Weights of a small GPT-style language model, trained from scratch on English Wikipedia.
Training: 163M tokens, 9919 steps.
MLP neurons of a small language model. Each row is named by its layer, matrix (gate and up: input weights) and neuron, and shows model dimensions 0-191. Each number is 500 + 40 x the weight over its row's rms, rounded and kept within 0 to 999. Numbers have three digits each. A neuron's up and down rows have the sign that makes its largest values positive.
Before each neuron's rows, "fires in" lists the words (lower case) most often at its 100 highest values on Wikipedia text that the model never trained on; "fires on" lists the tokens most often at its 100 highest values on Wikipedia text that the model never trained on.

fires in: "a", "in", "graduated", "two"
fires on: "a ", "in ", "ated ", "st", "two ", "es "
L5.gate661:492509587424432480495556489571455511533485488479504469430397503463477511488515492477471503437587494480461535448498487456492573534487484410483464502527476543507574487526431491520539481435482520457501485534423473547457498514492479480536484471504507470487493505483537414451452459489567455468455509470451471454521453493436510503505500517555547520530531565512446484506494505452509590495475540517539436531517521554519558545549489468511546473406524498431519526508541420540526553521559525478541540529485485512429469490589552509501476518470600492576523532472432492543464521583504505500
L5.up661:495475463520444467459514509511495486473494501483460489452522465498497478503460488466449445427511565484455525483489520451532550510575444493462433527526483510503539467480533534439510469541520494521516410491462466493496498501471472460490455618505424537466546525500491489451428571515462505476421593490415525479561470533468579462517563430497503501561508593457486466504445541485517519496512478512573437587507568564462541527496477498509467462460575555537482456506513454494533442545585490499432505493516455548547478496470517495518628518506528554520557532467474493481502514536479444504

fires in: "and", "to", "on", "or", "off"
fires on: "and ", "to ", "on ", "or ", "off "
L5.gate718:513459484524508483508540530508495455554491508465534560518486447440527490429522579562520492487540530504500488452553478463468508530478432536481552504487445551519490522502449450360508500440512489525499491367443586490500544514519555488543475477545503464514583517485518453483463450468474455438423489414487557494464534586475510467469525530498472555543481519526500533503517558449522541506485483489486520529515469516540592501477466551523521514452538572488398473502415507457472514476397501460500523485529516478458517488481499463476461418550510494480442534497536569490501484510548577501
L5.up718:410480567453468426537451557416544565506464496492497539484471577446447530429499560501547471475566459525451553490474548492511533563467485515498443526485443514488465422548486503469517493480443487565512499419509598534508524497451501442536500556517486497518466504518491514513435476485436513447454515451458565443473601565442491522521534531478432485480534544497469512527498540481485522469538443423485486526519501558509497487520432462563496491557462540517497442482483497515466529438529472500501522462451487535456508511473572528504468464553421533528457503441574498504542508428544492453

fires in: "from", "in", "with", "after", "through"
fires on: "from ", "in ", "with ", "after ", "through "
L3.gate603:456543509471494530594460531408434505506465474479481550477446478504510479498542478537440537517492483588484460426527567527488531482548496534441442480544487488471465504482436471465567434510549493537470520565477484570461505460488522543539449504457427460433484446542523478445479509580448483472550515428471428529516472539518501510523537482486442517456529479453474497490425543528511426434523422598454472501547538523481508482529544524485555478514512532514515506453417504499435491504490420475532519515469487475500398524470501485557539504513502566549557518529549530535506468464482567447
L3.up603:477493507558487508453516490398413515527484436531504558522437508507485410506427489481480482538471549540475457531479549418529508460518500473478499479563530525445487554492512446537500502448528449490491549561484550570452522496496464486485501495471520545464442444526551520490521496546501491464589566448455467544481563501515502500485473519499485540519600516488492523503489525555511486460505453599514461461471534532507541582501448584479480525531526623510578512517574469454505474518487546500480570509482470471384524525496505519513482429503535510533450584428512525540534498475519528456

fires in: "or", "is", "one", "may"
fires on: "or ", "is ", "one ", "may "
L2.gate682:444503529514492490491499483481461479474585522548442520440478496501470485487521526499442421440524519476531477515484501509500583508544508520417551433519474460560453431537490464495570509491473535491549470403509515492484481586501547456503562602474548491459431509496432454517556523537420517506543472463481546477511479519443481572442506493519476508522519533460530448467497520463510501561502428523469555469415492486472456492505479518488520499504444519580523490543457524418484524476545518545514426458576517513522529536569507598448486491569524602521500503445552491502481483457566479471
L2.up682:511501578470467535544488484527561506494539605438465519477484498492519538404526556562493503450463565471540508497573424494541561547474483504417573464473437541432555424520501475557495481464554544519551468514493526553459487475463523451547554474547551452522535544478455446511528507545476488529545501483459500492495511480448522487502480493500432550486485487535473539507498461486433501544474447505401489435460487497474476500533471498455509513484508519470456484522428528443519531499503484503497499501563582474483493531531484476385527464496444595480439541519498449539458494467589483418

fires in: "on", "to", "into", "in"
fires on: "on ", "to ", "into ", "in "
L2.gate316:487462541494469505484556515431440490475441488567511564503539495554522528493368505488489483462388507525511562520565467466476444547448518531489499519489544483525548414507447478466493492526485533450419459483508540512560488445460417548535461473519467533488424472469500529545517460534468497410539483426518518445519527571509574486426515567446562556528488531530491474463509493494485497490434430497527491454519514507470548538501506474472408547509495481435532575519527463528462540471476493542497475533546461489494541460500501456481543524509525473543534505427574468413499490491448494521
L2.up316:514434513476495554535506470522434481462524480410482570401481618506495528530462490515541451488475490446490546481484517428471480422452477520451548522510502495542477431444465455451450539415552500498502544446508453473527519479508447493529561548487530538465507443468510500515516481487500493447447506502499518514494499494496459502496492521513499523490499589540558524566503536516607475442510430415516409478432515534493494501506531508501543544555553461518535489491500567518506508500524538501508389449511467509514527488509390606516550531521471448551500501496557566465548528501461465511

fires in: "to", "on", "a"
fires on: "to ", "on ", "a ", "On "
L11.gate653:490476470530502511491499537572526524486500528443481474481509470505402500479425465543474479441452497473500573467476534484511486523557523545500503569423469472557528459498475390475433472488580543494496466474477551460435559574443505550511487561569494534458571491450456421468472509535440467492529514502555532555450497578551487494466556573530481538473538465460462496529457483471505570547603481505473520510499514506518472512497538503472473512463571543475499512555491595434461508464529561525512538504465502458496462438500529419483493477577496440494449512508567498462512485546499465452
L11.up653:457400492520553554514463498463465502551469515450432582466518545455485438482538485487463488458492547508528602560480529522404469422463610485516529457511468433547505526522448398453420464439491481511555523506517534473474553511416516517489503471524486507467526559528524461576455476454520482541525544481484514527471432524530432480482501571526493456440496512550490543541537545496452502501485493500458508468485554483538552475503528518525550505499462455455528521542542583494547453515520489489536462513555530538484488468573506513569482418528486499523480508503584545476492465524568480461

fires in: "of", "these", "and", "among", "their", "serbian"
fires on: "of ", "these ", "and ", "ir ", "among "
L2.gate449:429474514503496443466494516505438481467442502562514490567538537483486470543477465467497466433506464512472534446470504421503472635464514566468512569535561516555485571448534517498489486515527486523439467470428469445605462543464543481465468469485496514506446479569491502544556509417513479530498449452496539495503525420502478513455551436522550543518431547466485554512522491483504574532488463503462512467450520552403556521513404459562484461531430470521523454495562538517506523451519516495481464512511489514471533509562515503424489465489449490442529482516548491453498534487435525560
L2.up449:537478497448519513563457434520496534505578524507518501460489557492488405492482433422516496449517543525531519459494458478495510503438499566525512532571478453566495577412495498625515461379545514443506480448490482496494457494526418488574489493507495492535494479521435484483426538487521577504482500462437525568479536488507540519469497445485458509559487464477559467477550501444467531461522508518495513500549436458534529504411423505508554536502530495523528615469475506516526502528483516470563472474511533522447472452496487490536490489460472440600453533515537418473518502483503521502

fires in: "bronze", "medal", "win", "df", "gold", "silver"
fires on: "Br", "br", "d", "onze ", "medal "
L4.gate434:467558512515539506431529560497514489412491483484468477514478501536505546518452562493523456473552482488541508504531451538533485544514478469473547531515418491443485550461495513573536480531492490495431467485598480482502478456441475462551605523487577555499510448531425508506515474415450492494563471539568480502463476548458564500492566474536498387537520426443462465486491482497492468517518509491548405506490427449484488499483578533452549491427509551458499461497473519515480444507492471513487443552454461450548505473468496478509552483530502501474491478545570491481474638450518520523
L4.up434:524460519529483523548504461449545448483504430490505502489458459448478559549522580460567494511461470496498487557560502448452478506480495403488584586610479505462460507466516489465430490485498468533456490486561474521526548494457440526435422508446509536485463502511538643506455417527518491517522494460478537525481509479510537504580489460571466506488520460548554504553471426510507515523519452464513501487553515505442433528512506510435507437457487555480534436442485500469495467498509451496467505448491507491578440499466519557466481474572499544531487407464497529473518495468517487423

fires in: "other", "some", "these", "many", "of", "various"
fires on: "other ", "many ", "some ", "of ", "these ", "various "
L4.gate94:455469491482443555461496506515448469520531448489481532522541513450421454571504413524423515530501480477476538489469543489534429482545579474496512519501547480555506548458566528547458586501509468557500504454448519451511522525502506462424502528486499518551562549485476562487404528416548594450489537547529540516451417460489540558475522477492570526541528465496464438445502477498511551465540494498500477491535483475466475509417504508548520447510500453485511502493517458605501536471585556552507537504508470476533504468552519536500479421493531512511586516505595493500511575519546492476
L4.up94:490443535523455507444493459476475472446474467472476504483521487478396468494473451531443462500511496511457465496474497504472440472553523444457474485472559447550461548526517547552436483441525493560506511501462505408510466534430461508414474520489428522474502507457526521525430492477491526496491520438431494485513468429453545548468515430541488506477438507461492449466485526490450512476497447433503413508484436423490475463415532542504519449472416486521471478402501448543449548502599563467450496544525471484516516516482466453475496426459449483556497517447586468460500492541554523523

fires in: "its", "s", "it", "current"
fires on: "its ", "ch", "s ", "it ", "current ", "Its "
L7.gate755:524542486499501469493558500494475528473520532530502519538486531549473519498493592544453566559513511550547478542489544503470464505512501454533562430507487553484584511474521453468476452501518463564498481544448414450395435585515475545528489545447481457549522495437521580536496510540522468503493455523477515489546443491509496510471455488492507527471492498475537468518553504467506566519545552523516497481541521488534572479494437492446448467499478511551483542502490457498604486529500549550514503424514500493505519417443525519418461511543543572486533467434475366565461525423548437527
L7.up755:481479424468497476401512555500511464424452475429462511493526495470529596484512510536488445505544553470573437583468454546498450448489460546531487467492453534525491571565500473546503538520529466528512553530507503482479613508454470519451510487488477482523510446537512478477471514532545479469422422548477474498472439448590507513562516488420521523457429488505512504474508487530457478488583520463491528487464523533439510549477583400493446481441440463474463531425528473547531513445514490496502499482458557546475476459512579542503556545508484501544529485493497524494479482491435558548

fires in: "first", "later", "commonly"
fires on: "first ", "disc", "later ", "only "
L3.gate539:427503488498489423434466502540511545496427498444478466486477505484498466563470431526500497514475461508470451519474536514436504559523489538535512535566477439514524467573509477505497567503508603443510555510529508517534562479487463520506415521520507414432503488564543484509515516531450494504470509523482526572544439468527613526450513451496447540556477527461540469498448572472465495564490448521533536528539482485479575549499482511452502529594511495524572528574511488574466520504539467459556508497465448462466430455537507546525511591530571490506519502501526434494481508395501506509
L3.up539:512550549509519442455528513473469432460572476543434445489548458446488489560447479434511479448537528531447519508485477531501424524503518510512505510480567455534486467492502539547486479555478493540543483480555508498556420471536492448482466514574540483587579501504541494528570545499458511518519623517555498527556439468435623489489535533513461521499472519448400546441548499500563458521506522558478457528447524500509487462519458523507484468458474475460528468530577545485507453480509473493421465507483505433503514555504449550446464564521472421513533501542458498487510459483473464455

fires in: "of", "with"
fires on: "of ", "with ", "Vol", "Bal", "Ver"
L5.gate113:482540521568521506508553518512460413488534545516544498494435449450499497454529465419518487480479454509524394494442495538494484520510557477530455484536570508504505465505494522454536462560421465483436406463462464524498439528537463572449572436467542532519516513499431511436496465502481457590478448479500482533479478561450485461520477518513439542546489524473440516506530472453525571537538515559490508442479505468573456540480549505519476436491543535555482489548499496443516519534531476554483491523436558517469477504483498553481576427463503464580526463445528551538577577502487516459
L5.up113:508527497478464465539498438505468490505496489535501549485541573543530431459507486440484523534457547449481528465452493509519462545477515561445468511453487508455489431482450494497536519468531446449552461516550421519464462512498530494503594466500496485462407472523612497497514578492468455514518475500453521521439489486507490510504545546464621516466481429541527479582465508451580522463470574533501504413528438506450444547525500450482440465530598580467413565539503494527494490492498498553500486578500509568522554469525487522509521570467468465509455508468502477468503513552526557515

fires in: "and", "the", "bronze", "in", "of", "to"
fires on: "and ", "the ", "in ", "onze ", "of ", "to "
L2.gate324:494516578481472543524593531424479535560518580423534501457499490458465493479451482509592440514546519532486491479539455457492487458419416502481500484498555467507519539496503405553511486492457535451482551453551491483518436503504461526529503498493489513513484491482456529492469493486547545485486505486554475567505517450450455385483593416497486578534588500496591566525522466476561526511540449466502550539478542540483524565466486472478530508531534488497466471562493522482497474483556473548553494481514532534530445496546492429498552517498479533476558477466569424524515441501518418466
L2.up324:535447528503513510521509520551465501470519505530456492545478551500480564479496529537478465455487523500454492437498444489464523559436463508513518467532511505494512503451461515528532515573415466569482547451555515461480483586505474537507485458474510421515556494489443480511533482535463468419511488528562529494525512514417571462417464538549450514436568529510522503406538482497498531575462501407491519453529521519525472510501485415475499558507476509454464537576512404521414465521460410498544423499535535494530398573481489555546527454508526508458486470464472489486521545511487432554

fires in: "born", "bronze", "utc", "silver", "gold", "medal"
fires on: "born ", "onze ", "UTC", "Silver ", "medal ", "Gold "
L4.gate693:521518570513521480512494492504506500500444462481491566517433534561438523443493518492425449521432514495497478494502500490540430485474445468467524524526537504408513537600507518510470477459494558444474488454532506498615533571518458457461523522451554523483534481532436596545502484548457457499508487506507439493537533490576524511525509487418467504474508473504577434590420493459442504531495514467524485517561495478526459525450478516445526463489429456516436408533481489508540425509517494438486480534477524548570489523495510477486591569508438525506486515491464540473508545492444593469
L4.up693:469521526499500512529522483494484435488461505507556552554503468543546546519540558450485505540510517545518475588554460482518564456481489464535475530548493428572471524499548522485499552444511485515466543459515527491498512497498514530535499550491525559503515500504459490476554512457538492601396512580542480529491469433451499414492488547489484535439583434498561455565458545481462465524560504518542527504527385472444497429443538491453549477415530540482505555520423542479458491559487411487516541468502587432479542447474533521478511511546444453467470470447489478526502488549516509519

fires in: "a", "as", "to", "of", "in", "de"
fires on: "a ", "as ", "to ", "of ", "in ", "de "
L2.gate530:466477509445510486569569522537450514535483505571514520447506473438525481484431507503476440447483515528511427562519505465577439559510487562540495488541519513496470539487501533446554533492532481450561532467478499435463492524515502478479405561538520520449469507494492563551481535478507470497521459446511458446496480530523523531552487433514541548551503504414514506532580487505467436518500531492510452517561493499498513514621415549451532477512522519594463501507471478484472472468478523442532596527522502591453511493532467485491561551504470547414480457470464424519554472471428559538
L2.up530:482482467428532521565499512466523556492581540532509433434504532473556467545474523443510521470521535547481484559424495517544466516471530542505554468504491537512477467468477486492514589463537418385468475458473451421449477483554475536563489527510495474523553447501434499468454537537500571530562473536473466530536489511460579462515543546481507485533483532516453545471467447446519454472452533502475428491548463487518512540514433455492440550517519540545521486557457456475493485543425491553477466523457444522500536482545550464471498496446570506471556478580441422500458494557425504498

fires in: "of", "to", "in"
fires on: "of ", "to ", "in "
L5.gate642:528461531590487447501440508480483551503508448528470509436498535453520518452494525494439420517503538487499509455471486448459552519464505546502543505506515479477529458488506495514487536464521537507483556424482477518456530456509399544504550519598473482506469490526504555453457525508505476525547532384533490482457486552564510523493539491501486525466494521434426548432517552462558564531558518470456531522412552510522487569536550515527524455514525469565459491474573462504549421483483414529503484542478495544392529505518523479505549469518488395428490490460579547517483574467511517511
L5.up642:447461461450578441493458471406507517507565466540561498483475576518443532509550556409451494578551448579436488451490434479534476475530555452532508495450453450496498400454521489482521556465493452497486518519493577553467498563555505490550523529553510498530500460524514539503495489461421517466526424485515542503513458525495472500475435506581554529472479517545615538528479514468542508485427484461524471554552501538541529529546493467477517523506482463532498518539463446484506518435448503596472458477486489511488517469523519498442498538539552512455518500594488475438477463491489523465

fires in: "in", "as", "through", "such", "using"
fires on: "in ", "as ", "through ", "such ", "using "
L2.gate171:492497477515511475540501478430547548615484490429498523508561431466430529513489522539511525498443498463497507510481475467533423497474537524434564489525440490409480485496548532492520490491404472537540500496469491513424532476479481527508382555398483466471522493464506451562530473500502512431508423480539508492473524558506494539424475589482563575502515510517474532514471553373521506506509452528481527521496464449489520523462473539540451479478491484488486515422448495551523527502522448483520552485577558487487538544444496487486480504564406525469515478451517479488416542495508538535
L2.up171:475465580583520488464478487407438488601463444460485515532496471562520447582462576545518510492510470489479433405505563474522506529509487442456525493506387546456521489515497482508469557403428527557513464450488457493472534532529489532521484637503470463483522451504506461504468456486464512405461447525516509531565460522429484489518436481543526489503504463496504493508494545478506496482476472520492431500499450487521522534481481506499517548554514508509507526464492466523491533445536521471525528523466585513453556489523505572485484432494472476583498474501502584500511600458505529537

fires in: "in"
fires on: "In ", "in ", "h", "in"
L7.gate605:552513499450546455443503497450525462494466517498521485503514512605494543516485583461490447466449571525562463535561482421567447467476518440502444451599528511496519529540517457494480491525555546536524525498438566524443470473576532513587550557485537470487462486474562454468379481423447477486509572531428525555524485470467490517434479534493429508496533548518538471465501556447486511553483464486545491541530544560459461544528485408462470469458492517543540509491483456463516473577558489510491556523528472486474488563475509545459489491506452546455494502466491509507480460536489516538
L7.up605:490487409540457557505511500475469504449480538553553478518573560532428507469505523508454457449471525434457553531470459509586471451550503421469497508499421492497518467486491467503457466491494481490551482495473443555471583489531427493522470566486535564538481419470467516480532518547444432569481485460493491439491443541509564570533488511540486538540443519509583564502468516536525506486446502488491484430515534469502534523428535454511541518477547448495465459442508537510487432535524479482434547531413518505520492499484470459530527556552528515392481455540511534554513508564545530567

fires in: "this", "there", "these", "it"
fires on: "This ", "There ", "there ", "this ", "these ", "These "
L2.gate269:514461586534470512531497462538485527499526628507516514516438467479552486503447500504497456493500529497460527473453448492514500539462477541486529484486457545525501485505465569519458501438547524562537512518391510530481497470507433511478600455492524463496463481515549537456474489508539499573484523451558461449492496415505508504523516476489470556498467383498523546523474470445515599504528459496494564526547505470482473414536546523502480477527456558546467515497446451554479511502483501491497527616514538479430502451426396463494521476507440431469544551557513508497469534485520550583
L2.up269:516393510570476556406519485471489490517508463515542506448520507440461549516432489502469522526500562538474492524451505532490507532539463414511481486479487503533480496536500451481472468462532472507489509440445478492461501451481485521447503568480528499520463482516507522437539454531446542474573420475432581523487570498549484463408480518485470519504531568530449585423534440502583538556484469442486555536533447473495485515415506447489507485531518480564443496552480525540410436472546572504472478438436500437492480520494522514496458495480535538509447494529537379504540512526477502504

fires in: "a"
fires on: "a "
L3.gate377:417516509579518507483485474526495464469503479451503546419513481502466469481442557432436456460562547577480480495470503475532543541584500533455470445460492448479513491531452458500539524534500470392453468519568435427469516488385503531497502521502514485518512516535463482504485510515554543552518563485457481458454479489556534519414491546475505482487555547488458568476479540466467495540517428461445478489555490481536510541507467492485492434490546528505537546506468514474579546458533534519416616533518554547454477480513574502526515489526459534517474484519582498552459507490436524436
L3.up377:542499527485513515544473506493549535517527462482548475441541506521538506429460477473493472523509550527475493468492463518489462576476566570512550442470508416534544504542485436443477443440494538511536555561441474471438570514458482514593464462487459530491469526496478421545447494592510483547544547450505476483503532543493447508511499486495545500483562572402522493531488503553485489437588457421456578525456529520473520505521459487485504504504551466497448431479453505519476437451541432539471525520480580482535505473534584514484509553517516538503417421479492485498472557492562558502

fires in: "is", "an", "a", "him", "its"
fires on: "is ", "an ", "a ", "him ", "its "
L3.gate472:528471484463480497450488565461541503504472501429512482506498582517464529494467511455533440504628583461525567538540513482492537545509462522469492481533457523495564436578523499464482518511469467496489421511574538510535444480418527499477490507520498483443518426502502545499445506537469482471496476542545532423518464539425565500507499521510585474487446487531413533512588477527503505516495441420457529462531543543462454547493501505471427451517573530464510478452527562558597449527492535482501563504507465490485558509441492531492433521579521512479509501444543432461506505504470448471
L3.up472:505502532506578584498526536562528425522581482560480513525478488502475491529535549449525540509536541465525518498456423497510531485557494508504468470539426480499542523488522487542492462482496503517461465503464523525441466457378556476538408480507508549430427463521507527471509436568510531506479517528475484488488434503491522538515445487558497444506417509502502503547469523557479534516479512575496429497502562543529519554497472482493522489477473527486533486478581426502483515480614623498452549529560537473500465485471551474435442407516517527528544546407488491544475503442495524509

fires in: "of", "to", "s", "had", "longer"
fires on: "of ", "P", "to ", "s ", "had ", "er "
L2.gate569:418466499480454535413495515483572494402490453509506496462500537456512553482526496456543420485398499488514515515479491533497490506411459498488484552495478537413513417390447398422515480564472484543511477532548533517469501454500476524492453428448513541415462549484491557571473535479499489556574519534462451408467481447509538535514490444534496506543467555489488549469527535560523505524507520500530519470511586536514535544506491445588531521501504489520555527519522462519460471499462443499503477496437542483534506510520439502444486546475510478491531525473541459508535574536508519547
L2.up569:546512556553510524386436532530493487413463497491501496510539536532484534489494455507497441464488504507529496494471509513494513553547494456564461485496552520469480509461524521489522481521516554575432477481561539436531542482476443524436500511432491525524471575460484469515508451496550500530524503478473539436536403483510490494426533520512607505505465550521588523510537507514550516535440540469503462500592509570527527504498504420522456439491433455519604540480540565529460535480485468514540481419419517515484535506431445485489471578438517536526497462471547563523519482556455446500

fires in: "to", "in", "by", "from", "at"
fires on: "to ", "in ", "by ", "from ", "at "
L7.gate474:477498527469533472525350479507454446475497578415516470480557517495431574492498497546558454512463498530449491509503415432549469571524471544496568569486545456507498481527488459463542439473455477516470431498520460499452523516493487515496532589497471530543469534480504522508476494533488488586527533461501531579534431526553553497512446506521491521589476407495512569542516548498520582522469467464510549508508435555529528529425531479480528499469533537533558413568482489519526536556490471561511478525519554511525489509493517456528555517468491523440430532508488514518545517555482469493
L7.up474:497482510469480470501533513448593514501493520517602514529513566559461507564534480557460456422421449429447499516470509520511517459481509497503504507494449520535528446493476533440405535491517568500528522468518549488439450585505529540442530527474499463486523471558556501558478463497450458464564494453481475595504514507469488514440499505504498510467473520595505484507506591463592443533522541515521472488531449477505463442599429517517504491450552441527549516515485474452491533508522575468521387487455569521495514484454522504536483441499486565564519526496542512528510459519526541457

fires in: "its", "their", "surface", "insurance"
fires on: "its ", "sur", "Sur", "their ", "Its "
L2.gate91:424506501528477475452561495413486480495453583496443549441471492542476503585512542497433524550462542515530513579457502465504484508510571405513483524525529443509432500500448447443414477483465534507515507489512504513565482544496506473539574523461489490513494482535484523492452503509538519457583496426505488438479509571544449469548478502499576473475541467434467517469535433432437559511500515524507458500490469509499436583531439457521496503545477508486483525506483544491492452498528500504472569515476503514415496416464488500403505475554450505394466432517512460564478524446537480527
L2.up91:505480475546489526481531501564494484473471440470472449471494519466487478493548549473468613539500562481489534466508502438489491468511429454496454491505516488466444501542510523474508442502507469515454514543453532525529537473478547533539490491518505408455511516512511439480530513496480512528473552456438496420525497532566551507550533573499470529535453512478543502495541453438465397520504458441587484552421474519474526535596426470491490513485421509569492503545415502495506449512554438456585439483434474530479526462432485524471459513419472477461468483514531474574514571525470567566

fires in: "this", "it", "she", "her"
fires on: "This ", "she ", "her ", "It ", "it ", "this "
L6.gate58:477497531534521525426524512464480501473499490546462477490467444447571472411498589589437586533488522516482530497475486563446476472477446533473503484391526550561429524521473474505457486475566518502469535434510537486493517536541487556473431538482447488474431516556419521546488514534445510522514481479477401512489524465498508530538476537481538515437528554471450558484443499436559538489534502485481479589518484574480489539462516436473498476520446506589536501424486529548563520587515559487436557480509507578499513538562470514477465480537523539527491479523508505501488526560516477522
L6.up58:457443471472553534497475486454529470487589506551452517525520547559493529449492517513493539556478516484500468485517437510496467539514529552478454424518458475487524471586533523549569509414555559516521469531459550520489521445542472507494518530463553522501482454569496501442546477542537530555463419423498509452560583429519473488410487547467496508517554487523540494512500445524528461569455445529501477548493481488478466497544523469476522458576501522470502455447460478440491436477579538493500499508488540488510583494448461504420454510501464454540487452485563422537509413540556427473

fires in: "is", "was", "it"
fires on: "is ", "was ", "it "
L3.gate514:493584484537472451440466543511511491526533539533507494485517480479470417486543489507511560436522506475483542501540589498584536526558527536507561442494455506554532431544513463507544460473506513474490426461464487569534564462483454424512450495498533488470443466530491504532491506525460484556452532523534552439524477408511590574492495502541539491526465537499445513534504498535550579568500550465428512460546519530487502537463521469454476423483458505541475575436478504492533548556476487510467516483497479474393447507459490550395524470503479479482474569442536525478471509493575535452
L3.up514:475502494524549566516544507464539569497521514559502410530450478560557463507559562541426503458534478457486546516486501576576518472571496528517529544525506571475513440543551447444467505459483475471485515424476445523479543502449496442429479543495535491480498440540449468485497518617534479501504545496478536434552532456535457565498514492510520552509446499525487529472510444565504546525501402484472478481478552556434494464499490521453432503473477514445529557435465485444498504507497493480549520533551486562520581525515518461486494473471462537516568541530539505415467438501432470446

fires in: "s", "of", "to", "following", "through", "in"
fires on: "s ", "of ", "to ", "in ", "following ", "its "
L2.gate595:565498582514518493464559531540481498420445501508446492558519525497479482441468465501515418453440581448470506475473452464445522525438527555513470425525494460456511526519495471515459396471445453539587564497558529496500519497486467533482540479464487455428533619482532489559487499507503481501535437437539468478508526534579540472520521466523518540492513419522513532515479466461493509488476478498492473487517475502483522466409468391549523519496463508411568528516476503520474508507496459554489476519506557557470436497515467580445506485437475472524532483446498464441544503531403493490
L2.up595:494462491532551496496534546558458520426476497492511556503439483520472541576475445568526488489520483432501483461533535470535486560483487506492480553541489504536431452489490518420465458481509480570538549537417494483457483478486523489513449532514465533504593523434490471532480450553480472445526430452454467544511551467420533482428528566548508499503451487499495551508508481492541507489443486480523476552483553501519439479480545451476497549529561433523468450513564382529413463559495526531550533478419525503544454416511507503512548454480469519525474541439488591450520543486493483575

fires in: "league", "esp", "world", "espn", "division", "lists"
fires on: "ES", "League ", "World ", "Camp"
L3.gate367:492492510545490481423515476542434474515489484522544510504479442525515441553492478475508518475574519447457444481465574492466461496489474533522523540511451524547480563496519589547500493477419517467521488515459470542526474466592507462430502466507558424493469515508537540422478449486450440493501415610489446518546471565477546498452596568549487472501505446471520468518457585488501524466606505467496505478425562521536479489514496491482516465470562476471560489558506500474576457468428513472532465484519466475489506417496425537493515414533499525477442472497457488551518530540528481494
L3.up367:502524509587598478483550520518529509560491545468516538506489442516535514488529474548502539439543468433461465491514493505476467488592538546448482523481421500533481486454489517473472502507510465460510474498533466535624549534547475496496495467497547475522526452535530509518503480544541512523504498503493431528606465556522539477544537591474494503491460495424506508538425544474537524498508517495436528484459524536513513541498501420505466591572555486457535504523508511500588563493463403530537472440528480465424492450502493514400468522539467447536538547538453521465533575513530467585

fires in: "is", "being", "as", "called"
fires on: "is ", "being ", "rem", "as ", "me", "called "
L3.gate21:486533514517495480486501569483492489482492572469474519502471499536527485544551541488528525481509470572447502547435520441523458491557561471473492538487479423554488513474452416540570519450478514486506473520514500519611498526443417480500529571567581520530483418511497453459469474484444478512582574495545542440559541498555498521493493483523460516487505524490482534478481573446451511473470362477481467457456493501499595471486520493479517498426491507568602532458477553474522487459528512475560496484490406487527539513454563538454490502524543496486534508511548488457514463482449582496
L3.up21:539491523482507496499507523530481496571447525482511448537474495488578555498487574526491468510496510532513508508525503473563472418503497452499504447478543502534447500506510522500575435521533605540457440489506486492426527599508512421500466581486409530553431493510433551466506512554490519475500503485457511435485552456453490592575565464471541562447533476507496591481420468492462546536544441480541479509468467486486568499464442496403557519499452534562433510525466453457525524490519498447498486512473493478469534533452542570430492503518459497465490506539525543424472513477517504446